config.yaml
num_hidden_layers: 8
hidden_size: 256
num_attention_heads: 4
num_key_value_heads: 4
head_dim: 64
intermediate_size: 1024
vocab_size: 2048
hidden_act: "relu"
norm: "layernorm"
norm_place: "pre"
norm_eps: 1e-05
positions: "learned"
qk_norm: false
attn_scale: 0.125
bias: "none"
tie_word_embeddings: true
parallel_block: false
init: "trunc"
init_std_qkv: 0.0421
init_std_o: 0.0421
init_std_up: 0.0421
init_std_down: 0.0
optimizer: "cautious_adamw"
learning_rate: 0.000879
beta1: 0.9
beta2: 0.98
weight_decay: 0.0
lr_head: 0.00458
max_grad_norm: 1.0
warmup_steps: 336
schedule: "wsd"
decay_fraction: 0.729
decay_shape: "pow"
final_lr_fraction: 0.1
batch_tokens: 32768
max_seq_len: 768
doc_mask: true
z_loss: 0.0001
train_tokens: 214100000
max_steps: 6534
dataset: "wikipedia_en"
MLP neurons of a small language model. Each row is named by its layer, matrix (up: input weights) and neuron, and shows model dimensions 16-143. Each number is 500 + 40 x the weight over its row's rms, rounded and kept within 0 to 999. Numbers have three digits each.
After each neuron's rows, "fires on" lists the tokens most often at its 100 highest values on Wikipedia text that the model never trained on. A number after a token or word is its count.

L3.up477:477506500460517416536474498462516496554480514443502504498484477506528502530558540556524543460524502554471485408487434508534479455501507518517467489473486592533507489525545494475543465487477424396488492561482472507520497442504488435458516472562507540502497478544508440535516464492488521546493482593484505561409500539435436453503565538530589453535498528477490529528442483493517505538552
fires on: " qu" 30, " Qu" 13, " one" 11, " Ph" 6, " Rec" 6, " Ch" 4

L3.up774:539504480500499500528473462617442374572489587521502510444496585485497484454464497484459467466529515499501458522482515535432470516489516423476539478566579534525500424558560469550490509548527479473571455480430460530452476502474484526440540546495507452550457494559553516559504527489528504540420477461503490487521525493522532455501493497501545492530498507432493531488470424487510496531496
fires on: "." 36, "″" 9, " /" 9, "′" 9, "-" 5, "5" 5

L3.up103:487478492538542482490488541461513504545515476501495491493586546481501573471412487525506430505493552466476535494461484515501447420432445415544524406450455482476552514503478481490488464514422549502452464491527493526430499476469524457567477466466502550517460479490513493492398493522536536555503495441533521495457451509491482556554430523478479472570444526493482517442488434376495549516507
fires on: " direct" 22, " ent" 19, " re" 15, " b" 9, " sc" 9

L3.up384:522443549486537446464476451559448493513500487500475542524556551495558418496510438474484449446518578512509558492495461570531558543425554500455503503488499563471478476516600535386476539480565445465575478508488464489491441550554566552482493491543579506388400382443563541483447492517516514490497536436504536429545491471495582597463522479496493512554528463524524520518485503446560458476551
fires on: "-" 17, "s" 13, " career" 8, "–" 7, " Year" 5, " App" 4

L3.up862:516417445498461499537518513611491466494535508501463522476551521434466455520467547532491447392472460515537503490455480532453526449493525537595473486516551555478472480472460525508491501472512465478469511554506518469398498490478556444519513522436529465481437516517451537537549494538505477490473488471524456516465436460449418547600547563568467470508548523445570495482529425462479503508462
fires on: " feat" 16, "op" 14, " by" 11, " series" 7, "ring" 6

L3.up124:479480509523516422569497432460621516528532498498515506444459532459429516478488489539541488508553568532519450502404439510509528499489531461402411493565517473475527573530519523495486448511507509457444505554531465547479469419519497513527512458457477445443485531536525516540476453508514534435517500547551478495490430536466474462569479445565489480477490558537517502440533461493494472575523
fires on: "." 37, "," 31, " that" 6, " ==\n" 4, " one" 4

L3.up595:470478513502471462513470522477503468421578479496466523439473598509448522526469530426538486461506567445578505499443553557505512531565515496521444521491506522475490468503517491591481545474511530473553374564542506488498470458517462516522482461504479510428459556491439527494484488506504457489548502447504551429526546510491481570555535512503501465538521486518560434558502559423536438522567
fires on: "od" 34, "isc" 14, "iz" 14, " Que" 7, " includ" 6, "wo" 4

L3.up657:602509564541502448479499487495431455560466489436493573509433559545523464470475482488506436530473513529476544577495528516504420535495451497496419517516497490484473450405482490543464549486494473497530490476494499525491473499452520523497505506426501484442504509549491569528459466468434473490573550529550488529493551403460588501556582508489579503491467501531531458481503443447465473525500
fires on: "p" 20, " fl" 12, "th" 11, " Fl" 10, "x" 10, "om" 6

L3.up740:597505492523565532514471495514533522536501533478506485482491510476547446471518544563482489487570542527491537502531503478586476498496445525540532474512450515535484484437479466507436500503419488490492531469512348522532484442452538525524477448532526538411477479487517556514443449553511503448579544567536480590459463477446515485525475553492538437489481536443527528409535452497558545508558
fires on: " vill" 13, " class" 13, " per" 12, " im" 9, " Per" 8

L3.up345:531461479554461501510468550551536498501487479521573437542382528522483460521528528494397452547596490508555506523449480600559494539540496568493462535549520527520542574457405415426481507535541517521498514514477497456492516555533491502465522559565514529484460499512504531469432508505457531556476507482552535457481541434467508544559482523472523479521484483570499536464449466485570486470444
fires on: "ks" 22, "s" 19, "ents" 14, "ts" 12, "ions" 7

L3.up970:546407445508491470432468467474459464493523557548530539495461523541498503496478530495580468538512474513517457453528422497509515562459532412493538448552530573522546439514581473510488550544516504448543554500554500450506490491498531504445550485510479495481437519527519532497516498549477485425478498516508494510493428513480425525554497500549487533544482495489469504482461431413546506549568
fires on: " (" 25, "otes" 9, "ength" 8, " career" 6, "osition" 5

L3.up910:510478466528521460502502522504626556477493515426490519485456521511499522500470577575450491519582463538512428476462477468442504520438498514552500460578497550499508476508472490474492484496465467459507536499499526506439533476469477531526536470431523534513474496533520526508556552433474467523506543481550440508463474455527458475560515561517506478524473496527526486460509464478560488496477
fires on: " re" 37, "le" 30, " Re" 19, " rele" 5

L3.up367:505530503561462426448538446502544457500513517491511553546442449501506567528431435508501505491475525565538446568542480467523470467464519515538477474528440458516470462473433468469530490496458513470539540515522503501468477482504459477451484461510485486547461441553482572553504504496465460425510513468508495495511442490495473521553574572555577503555483510499533486455447486515505569556537
fires on: "P" 44, "ab" 35, "eb" 8, " Lab" 7

L3.up330:470526448484489543471438508542614480486475549506539481494527441479542518506477614559495451432572419440499491507482494572549514450489518463464618522523513461536461512486521521517549494583497513516551466522514477515478539498503472534446486533443540545531530505457546470518450505526516514511501506550520532536450465488479456508502433432523447496491520502470540541527497459535546433518533
fires on: "ound" 15, " album" 11, " against" 10, "riend" 8, "oard" 8, " —" 8

L3.up336:496494546511526443432543531539498500456442517448466435455530523462435460486445587507405435514525534529490569502473530487551550438463497582501498441499551433559449497496423490510487544522408456445480527542482490459461564530436538456496523531447478486567483505510501542478464511490554492458555513559531500521465530386468501568549534514490536487535555479528488509497483474517468545508467
fires on: " as" 18, " De" 17, "\"" 15, "e" 11, " trans" 7, " Be" 7

L3.up893:540469609507497486522537450540530565546477617530531521492438496504567459455373548540478504479524518509435468500463440461480456483513530565540540478512553480506542524433521483506478520559457398451525517556550438500468510416530529438484507479454520563482470524513507524499552509444508495490487508538512528483414539444485469514512491453540499562521459532507489458494561497525497490526511
fires on: "==" 24, " o" 21, " ex" 17, " rele" 14, "|---|---|---|---" 12, " del" 9

L3.up711:589475488442424552467452497515521488512466506510472497450478442487526571484547478507456486534572568536534537438387441501519490520543502502470458494562456527522499448499464488540472432529508466489486519559550464506524567487490421502401503515471527492420496491544508509540440451481526478463506507534478551563504520462456589548519532554486428538512591523503467491502526418546574520563474
fires on: "=" 37, "'," 30, " –" 10, " -" 8, ":" 7, " −" 4

L3.up85:462456516529536497459482512492535534518488537451531541418515477489528539474416549537523449516526455545481520495476569482458552520556501539519470480490478515446535461552482515566423538513473410470470491531443497534416489545434501541499519519427483492522412492484591489569552489521539493533546544480492500483483532495459460539471463560445498491507463480440484490499484448529458467548567
fires on: " (" 17, " is" 13, " place" 11, "ze" 9, "ith" 7

L3.up101:514512489541557459544482433490484452484462508443537452457422511473499479471516549511506500565589523497522498499472447463505530538477505522488553485556425501560557538502495491545500406494535516443586504566494487499492501445424476519476484510481474506465530552559489550533469484479513558437597523535508482548495483516452536509594526504492499443554464502552555521482485470486484513553472
fires on: " disc" 15, " bel" 15, " deb" 13, " form" 13, " ev" 9

L3.up881:549502509471451524524484501461478533546548484470578470492546495548447509441522580453500487478488506432484561525451471560468495446455513449487502518467445497489481452407465581457429545505499557465478423442544499511520563441523533478504503510465510496501473455471456529523456450514549530591531539426544558517502556525444532458438483493568473440480529534530581524490547500422488450458491
fires on: "'s" 47, "ict" 18, " elect" 11, " not" 9, "fess" 7

L3.up794:553473459482513498552482519491555527466501546585508466429491569427533440505523495445450514478499460398540560423474466449476495489548473549521478398432535521514540530474404557502486468478503455493482482560542494554513488439502525482470513513421508521451515546484511555543514466490534542509476506487527544535518518435497465549508520574482538572517436555555524497484563453475527469539516
fires on: "ro" 17, "im" 16, "un" 13, "for" 11, " ex" 11, "oun" 8

L3.up782:471457530463440523573471494541516462490572477484537452449482444570534502478523518450497529524553450535522486535538494448566422516481543535484476483501511538512463563500487422408447461491532513479530440492540478475570514442517490469473495526558494530503507542528495535480461469505548480440516524564445560555419450486467487500577494546505552467525385532523497523503496574554576442528488
fires on: "," 61, " (" 26, ":" 6, " [" 4

L3.up406:483498512541466473535497527532509526540449509509500518511495454467499520484430486546523510547533486552468490441455496545448442506482519515491476448421514498527547513521508500438515442524534502442490561491513528435472535439430537510516575577460496486543439521464476524482497463482447573457571454535579568547411535475446466483539539459547540520531495541460444478439497547536437612512446
fires on: " called" 16, " used" 13, " known" 12, "ated" 11, ")" 10

L3.up23:469543493460440456539421511453540483513502501540488452570538440476517526477509510516494468490522496516505572483428457512434487494418497471456552435492505474475466513559466541508527439511501436477527472515501503533487538512443513460492516572457513467531535500512481553499423503550538491478523507497549528607454521529511602523599477527523537477484470530500507538452467530446563497529433
fires on: " w" 30, "w" 14, " head" 6, " have" 6, " work" 4, " t" 4

L3.up951:539516570575470484416453443497452527476499503543574480465455534455469517501424523536477523566565439538484515458401518473532530569423538501486533535538524517547490531449509434477449556495493537488493565501524506529461474505422475518503504525464471526470519502479490515583513535495522478480601479530542510523503512554492573550549434501574483520455515539499548441527520482546486568504525
fires on: "ect" 24, " develop" 11, " found" 9, "oint" 7, "act" 7, "ct" 6